Weights of a small GPT-style language model, trained from scratch on English Wikipedia: LayerNorm before each block.
MLP neurons of a small language model. Each row is named by its layer, matrix (down: output weights) and neuron, and shows model dimensions 128-255. Each number is 200 + 20 x the weight over its row's rms, rounded and kept within 0 to 999.
A block is one neuron, or neurons of one layer that tend to fire together. After each block is what it responds to, as a language model described it from the Wikipedia text at the highest values.

L2.down306,208,183,220,200,161,216,187,227,208,202,194,210,214,231,189,190,197,195,182,214,193,207,226,220,207,218,189,201,245,222,214,199,176,194,225,219,177,195,209,164,213,174,190,233,195,179,211,240,191,182,188,175,156,212,146,210,234,212,197,210,198,219,197,199,202,247,209,179,225,198,217,176,200,206,226,155,181,185,155,209,205,198,218,204,187,222,234,169,185,214,201,186,193,189,182,158,197,195,224,183,195,229,170,187,184,212,181,193,156,209,189,177,182,166,175,194,186,200,197,208,191,217,199,207,190,185,203,215
Responds to: Table headers and prepositions. Closing pipes at the end of wiki table header rows (Census | Pop. | Note | %±), and function words that introduce a following figure or phrase, such as of which, for only, since.

L5.down319,223,179,208,212,164,180,184,235,199,209,178,180,226,186,213,202,229,170,199,221,197,188,202,235,190,230,191,170,169,206,184,245,190,188,166,172,216,189,193,221,211,221,199,229,205,214,210,204,178,198,208,200,205,185,200,223,193,178,202,210,204,182,161,238,200,225,217,194,164,214,187,217,207,168,167,188,210,198,205,180,179,180,189,168,220,209,215,231,179,169,188,177,227,203,201,203,221,228,214,158,186,241,196,211,201,180,188,174,201,190,212,208,213,192,226,195,200,218,197,203,215,212,201,187,173,182,208,191
L5.down715,214,242,221,202,199,197,169,212,240,215,238,229,159,208,170,218,193,199,209,218,191,172,212,251,198,199,204,223,193,188,213,199,182,214,202,172,186,168,208,195,184,201,196,172,191,216,199,198,231,211,195,236,190,201,210,182,199,183,236,174,195,196,191,197,222,189,175,217,204,203,201,245,191,194,202,195,202,216,176,208,191,204,154,206,263,218,235,238,187,192,172,173,203,151,188,192,191,190,215,212,207,214,203,206,197,192,198,210,245,221,207,203,220,208,184,226,206,181,168,192,184,200,211,209,213,233,182,224
L5.down837,199,198,203,158,223,233,173,243,231,206,215,224,234,240,245,186,227,205,247,196,184,209,216,202,210,196,228,177,184,221,205,215,188,185,230,199,181,202,206,208,219,241,186,184,229,206,196,188,229,201,211,198,157,198,214,188,218,179,184,170,191,216,171,191,207,208,194,162,189,173,213,201,185,165,165,155,196,211,181,208,207,197,174,216,251,227,211,178,198,213,171,173,209,171,208,239,198,190,176,173,206,210,186,203,174,195,215,198,205,197,207,235,209,175,203,177,236,165,199,206,184,197,181,204,223,210,218,201
L5.down839,180,200,181,182,226,219,218,210,211,233,188,226,202,202,213,189,196,196,224,213,201,181,188,153,188,201,153,232,198,229,248,206,233,215,213,201,222,231,213,214,211,205,193,208,218,227,189,225,202,245,195,242,161,241,192,205,184,194,196,209,194,177,210,180,206,205,188,204,241,192,163,197,205,202,201,178,202,202,160,202,188,188,199,240,212,189,214,195,168,201,174,210,191,200,203,195,187,215,219,172,173,161,205,195,188,196,229,216,186,214,223,204,170,199,196,171,221,176,192,227,197,197,185,183,223,219,207,194
L5.down857,206,176,189,217,210,182,194,206,195,195,194,195,196,193,165,215,209,190,185,210,204,246,192,169,185,181,185,185,172,198,194,181,196,220,210,217,220,204,192,210,217,224,179,192,184,191,178,202,178,196,181,183,198,237,210,221,175,200,189,191,176,179,197,239,214,196,206,207,227,205,204,190,200,201,174,223,219,196,221,162,231,242,180,205,157,196,185,171,203,166,210,232,196,232,221,214,193,216,230,192,208,226,195,213,181,212,185,202,230,188,229,221,206,208,192,191,136,215,196,197,180,163,160,198,200,189,204,198
L5.down953,205,204,222,188,214,175,157,214,213,187,200,253,218,198,211,197,178,214,149,221,192,210,138,224,216,192,200,246,217,196,210,211,194,178,196,175,220,241,178,176,187,201,188,243,234,196,185,197,198,190,174,231,225,195,165,196,203,220,236,186,204,201,215,203,209,172,159,180,221,170,180,192,212,153,212,155,203,234,157,188,199,198,236,184,210,201,168,184,206,157,195,225,197,194,218,202,220,163,205,196,182,224,224,209,193,186,218,217,180,203,187,190,178,175,205,197,209,195,186,217,202,175,169,199,212,205,202,221
L5.down1408,224,198,193,172,181,187,177,196,227,221,218,226,177,220,220,203,213,197,188,196,199,176,218,207,180,203,195,229,191,176,239,207,232,221,189,206,195,162,196,186,160,184,186,194,221,187,213,207,212,216,243,210,195,165,225,184,192,192,211,199,190,253,195,193,223,170,172,227,230,201,199,230,203,188,213,164,179,216,169,205,197,174,155,221,209,198,263,210,197,194,176,206,211,248,178,220,181,201,205,200,205,185,217,205,189,189,185,200,210,195,231,202,179,227,174,199,222,183,203,165,191,185,214,187,152,211,200,187
L5.down1467,208,176,196,183,201,210,208,229,191,228,183,217,183,187,197,238,218,224,179,168,222,212,177,188,219,224,197,233,163,202,224,204,248,169,215,220,193,207,194,175,184,229,198,186,186,174,194,218,184,198,185,168,219,178,184,166,204,205,212,193,207,197,210,197,201,187,200,204,177,190,175,231,194,257,180,161,203,187,186,224,196,176,214,220,212,179,197,182,181,213,202,203,223,184,172,188,207,219,218,212,217,179,216,230,191,204,186,200,231,187,171,178,169,165,194,189,208,203,216,170,176,218,190,231,211,255,193,202
Responds to: Surname pieces in names. Word pieces inside a person's surname, often the final piece, right after a first name or initial in lists and tables, e.g. Callin-an, Robertson, Eck-stein.

L5.down191,218,194,213,215,192,204,194,190,226,231,184,187,187,159,216,204,200,176,171,191,197,228,207,192,189,215,174,176,196,205,189,204,193,179,208,222,176,141,168,169,204,179,175,214,181,180,164,224,207,195,257,194,201,181,217,208,201,237,203,186,187,203,161,224,168,224,248,220,171,180,200,190,214,170,213,228,197,192,203,213,218,207,202,184,204,163,246,205,196,193,202,214,197,181,189,226,215,187,205,199,236,211,204,220,218,193,212,215,245,228,189,204,212,189,194,185,185,213,211,171,199,179,174,228,195,218,162,207
L5.down469,178,194,200,223,215,221,203,190,218,197,218,227,213,215,191,199,194,199,231,163,218,227,210,181,227,203,220,189,197,173,204,181,202,175,220,215,210,201,191,227,170,201,182,201,205,205,206,224,212,194,215,205,201,189,186,194,199,187,210,214,170,196,254,165,207,217,192,193,164,198,192,186,157,242,215,180,211,217,199,207,184,195,170,212,180,196,212,194,196,173,205,123,183,208,185,191,200,140,171,200,185,210,215,209,189,215,208,187,215,206,174,192,173,177,187,162,196,199,191,225,175,238,209,209,207,190,187,180
L5.down633,212,167,212,213,197,162,234,199,200,164,246,206,215,160,175,224,199,204,178,214,203,212,165,188,219,210,224,218,176,187,203,174,228,179,193,210,204,192,194,212,187,191,181,193,245,257,199,175,188,169,167,254,201,181,204,209,189,183,219,195,174,180,224,184,175,196,189,224,216,206,196,221,223,228,204,169,214,201,191,181,196,191,210,153,201,218,232,212,195,242,183,193,229,219,220,205,217,169,187,225,200,190,223,223,173,224,219,197,282,207,171,195,214,215,202,183,224,208,179,206,174,165,195,221,211,208,188,210
L5.down664,196,205,201,209,218,217,210,203,189,191,174,195,205,211,229,215,177,199,199,200,193,210,195,172,235,230,189,209,213,211,203,216,214,207,230,234,186,215,218,209,202,195,184,208,228,188,198,194,201,170,195,201,218,194,184,175,187,219,222,155,190,185,195,186,208,189,192,176,218,208,222,205,149,196,199,189,208,180,213,187,192,230,181,208,191,152,199,233,222,195,220,198,186,148,219,166,207,185,209,197,184,150,222,226,207,239,171,180,220,203,195,189,229,217,194,216,209,187,216,233,233,211,213,219,164,178,159,180
L5.down672,187,220,179,163,196,217,196,208,205,219,245,194,212,181,207,219,206,203,194,238,202,258,209,206,240,168,211,191,207,155,208,197,214,202,217,205,177,196,179,221,210,177,191,192,220,214,180,223,195,183,202,181,195,183,172,215,165,204,208,193,211,196,178,180,195,236,235,205,179,187,231,205,181,186,212,218,201,206,207,203,201,179,203,170,200,196,223,177,205,194,187,215,204,193,189,256,221,185,219,196,162,193,209,232,187,208,175,178,208,202,151,190,181,214,218,204,218,170,221,242,220,218,194,211,227,208,176,223
L5.down1157,203,172,216,224,215,196,213,193,205,199,218,213,211,186,212,159,201,181,232,169,188,192,197,192,195,183,207,206,182,187,188,193,208,224,217,232,180,157,192,238,212,201,191,163,214,222,191,203,202,176,175,179,222,218,201,169,212,185,167,167,187,197,181,218,193,155,195,229,221,203,167,219,220,192,178,162,222,224,225,224,175,211,194,228,177,200,183,209,193,192,196,192,172,197,170,184,179,216,180,192,198,171,188,196,217,196,162,214,201,193,175,201,190,184,193,211,196,200,198,210,216,203,192,190,229,211,222,223
L5.down1223,195,204,175,172,195,206,204,214,179,206,247,189,222,200,201,234,178,159,200,192,210,217,223,171,206,212,206,215,205,181,188,214,171,201,214,189,250,203,203,186,193,194,185,220,195,181,203,200,213,209,193,222,188,186,209,231,223,199,218,193,182,193,191,185,197,195,214,185,190,204,217,198,178,201,205,208,223,221,240,183,205,177,176,189,198,174,203,216,206,189,199,179,194,200,171,210,192,181,195,196,206,191,231,209,190,227,174,201,217,200,197,196,222,144,222,199,216,183,191,215,231,200,197,193,217,193,210,230
L5.down1311,205,215,180,203,183,220,180,191,196,201,197,223,196,234,211,193,207,179,182,210,230,199,191,198,195,167,198,189,198,200,217,173,197,204,179,234,250,219,194,196,191,186,168,162,231,213,170,218,170,204,205,207,211,156,210,198,217,204,200,172,188,199,180,166,184,186,203,180,206,241,221,153,201,142,203,163,178,195,185,204,215,197,212,175,209,206,195,224,196,191,177,210,207,207,208,223,193,183,169,222,191,191,207,179,206,205,185,195,262,183,198,231,211,199,187,174,204,216,182,196,167,191,198,177,215,211,174,201
Responds to: Paragraph break newline. The second newline of a blank line between paragraphs, tables or sections in Wikipedia articles, just before a heading, "In", "The" or a list.

L3.down43,211,176,183,180,164,212,185,205,190,224,185,251,189,206,209,235,195,189,202,212,204,235,194,205,214,182,206,210,216,205,149,225,205,219,210,190,191,217,191,191,210,205,196,246,218,174,210,186,199,240,224,184,189,181,194,187,164,214,189,191,193,201,227,176,198,179,226,170,212,176,177,194,224,167,174,191,172,177,174,228,163,166,192,207,187,198,189,187,183,173,205,216,221,204,211,204,212,223,198,175,165,175,178,185,227,197,227,203,164,206,239,225,200,189,206,240,187,222,217,208,204,194,174,199,198,175,183,185
L3.down682,200,186,178,181,205,213,198,195,203,209,238,180,233,193,217,198,186,227,213,202,202,185,184,178,221,198,192,197,196,236,207,211,190,181,241,200,182,204,174,203,178,257,164,183,206,203,193,230,182,163,210,176,201,185,227,198,219,241,197,227,173,195,209,183,173,207,192,198,204,205,214,209,201,175,197,178,220,196,197,195,219,179,177,200,169,195,209,226,222,233,195,193,193,166,202,221,185,185,217,198,222,200,217,223,188,203,166,201,219,230,200,173,217,155,194,189,196,200,254,212,192,173,176,235,184,212,221,203
L3.down1103,221,226,232,202,208,204,219,193,177,196,187,240,212,228,220,187,189,177,175,133,254,168,216,174,184,222,190,181,181,200,210,176,211,203,176,180,233,228,177,197,184,224,182,203,206,204,182,197,231,186,192,215,181,212,206,215,170,214,204,228,229,210,228,209,206,226,194,175,208,164,191,178,217,221,223,212,214,164,192,169,194,178,212,172,197,207,234,160,187,149,188,203,212,227,178,194,195,214,219,195,231,181,214,202,196,195,192,170,205,219,168,204,228,205,238,198,232,210,203,190,200,210,193,215,183,205,227,215
L3.down1253,192,202,194,234,174,178,210,222,205,213,168,202,194,218,228,183,244,195,208,188,227,215,241,175,181,231,183,199,238,198,192,205,179,196,182,183,200,197,195,195,228,210,223,177,224,188,208,148,193,192,188,242,191,173,175,209,185,182,194,191,193,197,198,195,179,202,199,173,203,214,180,182,213,240,223,190,213,200,192,165,174,215,184,182,226,221,225,185,221,200,179,208,202,242,247,212,217,201,212,232,216,182,196,208,218,186,193,172,182,200,172,230,192,192,196,192,185,209,234,230,204,185,198,237,214,227,175,187
L3.down1260,214,198,215,210,207,235,211,179,198,225,220,156,210,201,201,214,180,211,194,203,194,205,181,151,204,227,207,208,192,178,192,196,233,198,200,201,193,212,222,194,211,200,180,216,215,192,215,236,242,162,173,206,183,181,194,205,207,193,217,210,205,165,165,183,182,217,188,183,220,205,212,209,204,203,204,219,203,211,191,192,186,214,197,198,180,182,214,202,201,255,217,189,216,178,225,223,211,172,173,246,227,185,210,233,191,227,188,180,212,223,187,160,173,173,191,186,230,229,222,224,201,210,201,204,184,200,204,196
L3.down1270,140,205,200,206,187,210,182,224,246,174,252,199,202,215,184,179,215,188,181,194,217,238,204,197,208,208,232,203,197,179,193,211,188,188,209,187,197,213,240,147,226,184,209,214,204,177,220,219,173,191,188,165,211,215,206,195,218,193,177,207,189,216,226,197,183,200,220,181,197,199,210,210,186,210,205,206,193,200,226,168,201,224,247,208,203,165,174,213,230,196,193,165,193,189,183,170,247,216,202,221,207,181,197,194,212,214,211,188,185,186,173,193,220,187,212,232,211,174,221,189,202,192,257,203,189,203,192,194
L3.down1385,187,237,184,214,195,187,223,201,196,167,212,195,191,205,216,209,213,250,213,194,189,221,205,187,188,225,233,205,183,203,190,147,221,225,213,208,224,227,157,219,180,191,197,210,172,187,166,173,209,195,202,191,191,238,218,198,163,203,228,193,231,190,211,216,175,221,228,204,195,180,211,215,173,222,190,206,202,151,227,206,219,203,211,148,211,209,181,194,226,195,219,202,190,203,189,234,180,220,184,199,183,186,235,217,172,186,187,183,219,180,223,191,166,203,242,173,225,222,164,207,150,176,239,185,212,236,206,247
L3.down1426,208,166,180,212,206,191,206,205,214,228,202,201,190,208,162,195,163,172,185,217,183,207,162,208,238,180,210,196,147,184,195,203,179,244,197,207,198,210,178,218,209,209,229,198,188,161,158,179,200,225,237,210,141,240,204,198,194,198,205,193,155,193,204,227,195,191,216,205,198,193,191,179,210,166,166,198,210,199,208,190,208,222,210,182,199,210,196,210,192,186,198,200,176,193,188,199,205,187,182,218,221,205,201,200,185,198,206,222,186,163,180,184,184,196,228,193,205,206,223,191,204,205,197,177,213,202,199,209
Responds to: Table header separators. Pipe or colon right after a column-header or field-label word in Wikipedia tables and infoboxes, e.g. "Date |", "Pop. |", "Episodes:".

L3.down803,230,218,182,193,165,205,180,225,183,187,213,194,189,168,222,209,196,204,183,169,216,174,204,202,183,213,197,215,190,222,235,198,238,218,216,195,198,223,207,173,222,181,157,159,214,199,196,182,247,172,218,185,189,185,265,157,192,208,181,206,175,204,236,190,206,204,166,186,189,207,219,185,187,208,213,209,183,217,196,148,196,188,219,197,188,232,178,195,184,189,163,190,219,173,204,204,203,187,180,188,216,162,182,223,181,219,195,200,212,197,182,231,210,222,222,183,198,232,200,208,176,207,247,264,196,210,160,216
L3.down1060,218,196,183,190,220,195,165,207,192,225,205,176,178,193,207,193,210,185,190,204,204,204,186,203,190,180,206,248,208,216,186,186,206,236,196,202,208,198,154,184,180,182,169,186,214,232,180,170,262,176,190,234,183,196,216,190,204,226,235,206,175,161,203,188,193,205,198,182,217,192,219,186,192,184,183,231,210,192,187,182,225,198,193,180,195,207,176,200,211,192,193,224,214,221,201,196,214,182,186,191,190,189,191,261,178,214,227,186,207,208,188,237,185,212,197,202,244,203,208,227,205,183,199,239,210,217,194,219
L3.down1108,207,187,170,215,180,168,185,217,212,224,181,196,200,213,208,204,175,184,183,192,209,215,197,216,191,204,205,212,205,207,192,177,182,193,227,200,218,233,176,167,200,197,220,216,213,195,197,181,191,239,191,212,221,171,188,206,222,231,206,211,218,200,173,199,210,168,255,230,197,197,200,175,222,211,192,200,230,191,234,223,215,206,210,203,229,229,164,220,197,189,210,221,206,201,194,207,186,214,223,182,225,183,233,191,196,184,204,208,198,189,184,237,196,227,175,172,176,200,184,202,167,164,220,172,217,149,192,206
L3.down1117,208,192,200,192,191,194,207,198,199,187,200,208,232,160,166,169,221,234,195,166,207,202,209,161,179,180,193,186,217,195,251,206,218,219,205,186,234,188,157,224,213,207,217,181,214,156,225,201,219,251,209,163,218,187,187,187,202,199,202,180,219,182,213,201,192,200,193,181,185,204,201,178,205,188,193,211,185,206,213,164,199,244,205,233,195,192,196,198,210,159,181,182,187,205,167,172,209,197,202,185,205,214,199,198,174,191,205,212,209,222,222,188,203,212,182,212,204,219,169,211,184,169,216,219,221,237,199,195
L3.down1320,212,191,198,197,197,221,204,193,172,207,202,225,202,187,208,164,212,184,211,198,187,201,180,208,191,169,184,207,204,191,197,168,205,187,180,212,217,194,199,193,205,212,211,195,206,217,219,211,190,166,205,190,193,214,226,175,187,168,213,223,174,204,199,160,235,204,201,224,183,200,198,122,166,245,194,215,204,219,188,207,170,240,162,224,204,209,202,251,204,196,205,166,205,194,165,222,203,160,212,225,205,216,222,178,181,199,219,176,216,189,172,177,199,175,196,215,185,212,198,202,192,197,216,212,186,230,185,234
L3.down1384,204,192,209,212,172,228,220,197,200,179,213,215,239,259,176,190,203,224,240,178,207,209,180,169,203,189,197,195,210,210,197,176,153,207,224,181,208,189,212,238,243,214,201,214,262,238,172,206,200,211,243,211,162,198,193,197,174,164,205,180,176,212,205,181,216,202,154,225,194,206,226,184,201,196,163,168,179,202,191,207,154,230,224,182,226,198,203,185,166,205,204,191,220,188,155,209,171,205,186,186,179,207,187,184,187,161,213,151,253,206,211,233,203,215,205,230,189,217,175,207,209,213,198,198,222,201,175,184
L3.down1459,231,202,223,176,220,211,218,210,214,190,240,194,236,211,201,226,208,194,209,192,216,170,173,214,216,200,208,227,192,218,155,208,167,222,213,163,255,170,185,182,244,206,186,172,203,186,203,211,193,235,240,214,186,221,204,187,193,220,204,204,215,202,208,193,198,196,190,173,159,190,233,197,206,221,173,212,185,222,212,209,159,214,192,178,204,182,207,222,225,160,224,162,192,209,155,229,217,201,184,168,178,210,209,222,192,219,224,224,204,210,229,178,219,223,186,239,210,181,218,206,191,186,187,185,233,209,203,196
L3.down1530,226,225,215,184,174,234,236,201,197,228,203,167,221,180,216,203,209,173,214,196,183,185,168,213,222,201,166,168,210,205,177,214,223,216,211,217,190,198,190,183,190,201,182,201,189,207,184,221,198,198,173,188,210,185,212,197,201,203,199,224,202,153,204,178,160,224,209,185,194,227,226,215,174,178,215,208,191,220,224,184,225,203,183,174,194,187,184,227,184,213,190,191,210,186,220,203,192,152,210,196,157,181,242,223,190,200,168,173,213,238,212,213,210,176,171,183,210,191,220,210,193,237,187,187,173,216,216,247
Responds to: Block and sentence openers. Second newline of a blank line that closes a table, list or paragraph just before a new heading or section, e.g. ===, ==Cast==. Also sentence-opening words after a period, such as However, This, It.

L2.down1309,187,212,199,194,199,223,218,229,219,157,185,191,251,177,178,182,213,215,177,182,234,199,216,200,207,156,213,213,189,191,181,179,213,209,216,183,238,187,191,210,219,181,198,189,237,200,218,187,215,171,187,167,190,192,222,210,190,212,192,192,207,172,190,189,203,239,189,211,187,204,214,186,169,222,205,205,182,204,217,207,169,190,208,193,216,202,198,212,203,199,209,178,218,210,166,200,203,176,180,171,227,163,234,201,207,201,223,211,236,229,184,226,184,207,188,187,188,187,149,176,194,198,177,228,224,185,172,228
Responds to: Paragraph break boundaries. Second newline of a blank line ending a paragraph, before a new paragraph or section heading (==History==, In 1991), or the heading's first token.

L5.down894,198,205,234,181,201,210,168,185,182,233,201,207,208,205,224,173,184,156,227,129,199,200,175,196,215,212,216,198,194,208,190,209,198,186,249,208,215,227,181,210,202,200,184,205,200,204,180,248,207,196,201,197,182,186,158,220,176,213,203,217,201,178,203,219,217,196,225,199,171,213,190,212,199,228,227,189,201,233,206,199,240,229,178,219,210,241,195,166,198,190,173,167,196,178,159,204,197,218,221,189,198,192,220,217,184,208,233,217,219,204,223,146,185,186,236,165,225,188,204,203,238,231,192,197,228,215,209,201
L5.down909,234,218,224,234,201,229,219,191,200,227,167,177,225,204,224,198,226,195,200,160,202,174,168,193,166,203,165,189,190,209,172,182,188,212,229,182,221,187,170,242,182,206,198,203,207,182,169,171,156,171,224,215,212,214,196,241,210,209,202,178,136,217,212,198,230,191,180,217,188,206,197,201,219,179,231,222,198,166,233,170,231,205,211,156,178,211,220,209,209,240,178,195,183,186,194,197,227,227,205,198,207,241,217,179,176,186,228,166,188,197,201,223,218,214,211,212,198,197,195,204,189,209,189,159,203,204,213,219
L5.down995,227,201,219,182,177,238,233,178,198,216,205,172,222,184,199,200,185,199,152,191,228,219,225,203,197,187,213,211,208,181,180,181,207,205,216,196,204,206,200,206,179,196,189,232,193,197,233,197,194,193,207,186,176,221,125,194,168,230,210,167,191,206,213,213,181,193,242,158,194,195,241,199,225,187,199,220,201,204,188,211,206,202,203,181,186,198,221,188,210,216,201,185,214,181,198,217,193,173,179,214,214,165,229,205,180,230,166,192,181,207,168,221,198,177,211,206,182,151,168,235,221,191,192,223,194,214,194,173
L5.down1064,220,205,194,202,208,214,196,196,194,203,231,176,209,200,220,206,166,199,177,220,190,191,175,214,174,238,205,209,202,206,202,218,208,200,206,192,231,186,219,212,191,204,181,147,207,164,201,180,221,160,183,215,214,193,149,186,204,206,228,194,196,222,196,214,181,172,211,207,209,192,194,222,146,170,221,157,223,194,203,190,226,229,178,187,229,212,172,162,222,232,196,173,203,202,205,202,199,233,191,214,195,186,248,193,189,176,170,232,180,215,218,184,198,208,169,210,203,178,184,219,185,215,193,179,209,207,207,223
L5.down1097,224,211,180,199,188,232,171,222,193,177,200,221,181,200,234,198,211,219,193,183,219,181,223,203,189,212,212,209,207,177,237,235,232,238,177,219,174,216,222,219,182,217,233,179,216,185,206,205,204,253,229,184,202,197,212,208,171,196,189,215,206,201,210,193,170,203,222,155,184,186,221,214,226,172,229,180,215,221,197,172,182,204,212,193,182,230,181,182,184,210,181,182,192,185,198,203,197,184,202,203,224,181,213,188,206,183,168,187,221,182,205,233,181,198,182,224,220,213,188,200,174,177,165,228,175,192,223,171
L5.down1272,202,220,201,208,185,217,175,210,214,201,229,224,186,206,212,215,204,191,237,171,199,154,239,203,214,182,191,208,194,203,203,214,208,215,179,160,205,194,199,198,194,232,216,165,170,198,189,220,200,196,207,179,190,207,239,162,186,178,208,209,204,197,237,191,191,164,182,198,224,213,177,218,220,173,195,187,222,226,207,208,207,191,172,213,183,212,202,179,233,185,241,214,202,173,199,206,211,207,199,223,193,195,161,209,216,201,217,197,194,213,163,200,204,223,170,197,199,226,226,184,197,188,198,219,208,216,196,204
L5.down1454,240,206,218,197,206,179,216,210,206,209,168,189,194,184,212,210,206,196,212,240,163,197,207,211,183,173,183,224,234,192,197,208,199,190,174,203,193,235,225,203,240,221,186,190,220,222,177,200,212,204,192,182,217,213,210,179,221,205,156,187,186,210,196,212,130,171,203,212,204,232,235,174,196,187,196,197,202,217,202,181,232,193,191,219,191,214,219,192,219,238,233,185,204,191,205,190,174,194,206,235,197,192,224,177,221,181,193,218,218,174,200,208,197,217,190,217,167,167,164,230,197,191,203,220,194,211,194,212
L5.down1460,218,187,226,201,207,199,189,192,228,210,170,169,180,207,200,176,183,217,210,192,199,209,218,191,239,183,205,163,211,193,226,200,172,172,229,200,173,173,211,231,226,188,205,209,217,219,206,199,185,196,209,204,204,213,195,197,221,226,227,187,210,198,163,178,198,178,198,206,234,204,194,194,213,187,224,177,180,203,212,186,225,205,185,204,226,186,188,223,228,186,188,178,203,184,227,187,200,161,207,231,218,203,212,216,194,235,166,164,171,204,221,189,184,220,177,203,221,197,197,226,234,256,168,219,209,197,210,214
Responds to: Table header separators. Pipe or slash separators in table header rows, e.g. after Votes, Record, Nationality in election or sports tables; weakly elsewhere.

L3.down234,211,187,207,185,195,189,180,205,197,225,220,197,160,192,181,213,187,241,224,196,162,190,250,209,239,228,222,200,179,212,196,227,154,203,214,169,169,243,192,193,207,197,201,226,206,176,179,157,213,197,179,201,189,194,210,209,178,218,196,194,223,220,195,233,210,204,203,219,220,247,167,197,181,193,194,208,206,165,207,197,187,202,225,179,201,231,202,200,239,187,218,196,195,160,223,231,190,216,213,212,201,175,191,197,206,167,188,199,209,196,201,212,167,237,204,212,207,188,176,207,192,163,225,172,184,198,237,219
L3.down579,186,181,186,221,181,202,193,229,199,200,191,193,228,193,200,194,188,220,189,205,233,213,194,167,229,216,203,232,229,207,207,239,222,229,187,178,228,184,203,225,175,171,186,182,261,228,218,192,224,247,214,226,191,171,165,209,219,204,184,205,173,180,251,176,170,203,208,199,198,197,184,206,197,221,229,177,210,159,200,223,163,195,215,233,199,174,212,209,195,206,206,198,195,181,240,208,211,187,203,182,207,189,211,183,196,199,191,205,151,193,209,200,202,204,249,191,216,195,203,164,209,195,208,178,199,171,176,183
L3.down598,217,209,193,201,219,154,161,213,180,208,223,188,199,215,187,224,173,194,202,231,155,201,188,247,219,218,252,218,214,199,207,226,187,194,200,156,183,252,219,171,188,192,197,166,211,192,182,199,218,189,208,233,187,190,214,211,187,222,180,208,214,215,231,190,219,202,165,196,196,211,206,202,245,209,196,201,199,196,205,187,183,180,192,192,231,200,220,187,182,194,226,177,186,191,209,205,246,220,192,194,194,174,189,240,196,242,180,223,183,229,192,238,206,197,211,192,198,168,227,210,188,243,188,227,195,170,178,212
L3.down898,172,215,193,209,234,230,186,196,230,189,217,194,192,184,193,209,164,172,210,190,202,163,206,187,266,224,154,206,166,206,193,197,192,171,199,201,182,235,166,163,180,203,233,199,200,201,195,185,190,217,196,240,199,201,202,198,182,208,194,222,212,193,177,203,206,184,205,231,242,218,224,203,211,203,213,214,193,212,197,181,181,187,156,203,218,194,207,221,197,207,177,202,218,226,230,201,184,193,195,185,186,191,212,206,177,208,218,197,204,193,162,235,206,174,162,201,218,186,181,189,202,198,170,199,161,206,209,206
L3.down1063,174,198,211,231,172,200,203,208,208,237,223,188,212,199,222,238,197,234,184,199,169,186,193,212,205,221,215,218,199,210,233,222,235,195,196,194,188,206,216,207,142,205,186,236,225,170,207,213,207,199,196,225,192,177,178,207,195,220,236,254,216,194,174,217,214,200,223,202,173,218,205,249,208,198,218,234,213,210,179,196,223,171,192,195,181,212,173,212,184,179,198,158,213,201,176,245,226,180,200,206,235,189,238,196,201,223,212,216,191,214,194,168,208,215,208,219,214,194,232,188,205,217,217,231,183,173,215,174
L3.down1276,191,209,234,209,232,190,192,211,188,231,199,233,243,180,206,203,179,203,183,230,195,230,223,233,251,237,219,212,177,187,202,234,224,217,183,212,199,181,240,185,186,188,177,192,237,231,208,177,205,232,247,231,207,195,210,220,209,208,226,207,215,201,188,204,173,159,183,215,153,210,169,234,205,197,210,196,185,220,203,179,168,219,196,222,239,204,183,214,137,206,192,209,213,189,182,244,198,176,197,206,200,194,226,213,189,208,198,209,175,203,207,182,230,219,185,193,199,226,217,202,193,224,221,195,208,163,204,195
L3.down1428,224,192,213,192,187,209,169,195,204,206,253,191,194,171,164,199,194,182,195,157,193,167,169,192,214,210,209,189,165,171,187,232,213,175,189,195,199,209,208,184,192,195,219,208,180,180,177,215,206,218,208,187,180,182,223,196,205,239,198,198,190,190,208,226,221,204,196,195,202,200,198,224,233,202,223,213,174,208,188,193,220,208,212,195,235,227,250,237,187,202,215,195,196,226,204,220,196,210,196,189,220,185,231,215,200,199,226,167,203,191,191,194,210,177,191,180,200,169,185,200,196,235,210,253,164,204,223,183
L3.down1475,194,212,245,229,215,200,181,156,231,182,183,225,178,189,189,216,224,174,206,168,205,208,216,179,167,229,195,223,188,219,230,206,183,184,196,228,202,208,204,193,211,198,241,207,220,188,191,203,206,195,206,207,228,163,197,248,166,165,192,207,215,213,198,200,201,202,187,191,220,189,197,205,201,213,208,218,192,161,199,214,181,184,180,213,189,224,158,208,195,166,187,218,202,208,208,184,179,246,229,212,209,208,213,201,204,184,221,218,195,210,197,189,184,194,196,225,187,223,204,200,170,220,214,192,192,185,229,201
Responds to: Final piece of names. Final token or word piece that completes a person's full name, often in lists or tables, such as Kane·ko, Erik·son, Hyun Jin Kim.

L2.down56,194,160,203,245,183,218,193,207,205,210,200,211,213,191,201,183,210,177,182,173,201,227,198,173,163,226,237,200,203,183,195,227,194,183,185,199,199,218,199,199,223,222,211,206,198,206,207,200,218,195,190,167,206,208,241,221,186,195,219,207,193,181,218,197,184,185,201,152,188,195,182,213,192,235,223,189,157,219,189,183,186,209,214,215,227,232,194,197,174,190,220,186,206,235,203,203,172,208,246,196,219,242,234,183,205,204,216,203,176,191,191,178,190,194,204,204,223,219,205,203,195,197,220,175,213,175,205,202
Responds to: Surname final word-pieces. Closing word-pieces of multi-token surnames or personal names, usually after a title or first name, such as Ingle-field, Shack-leton, Wil-cock.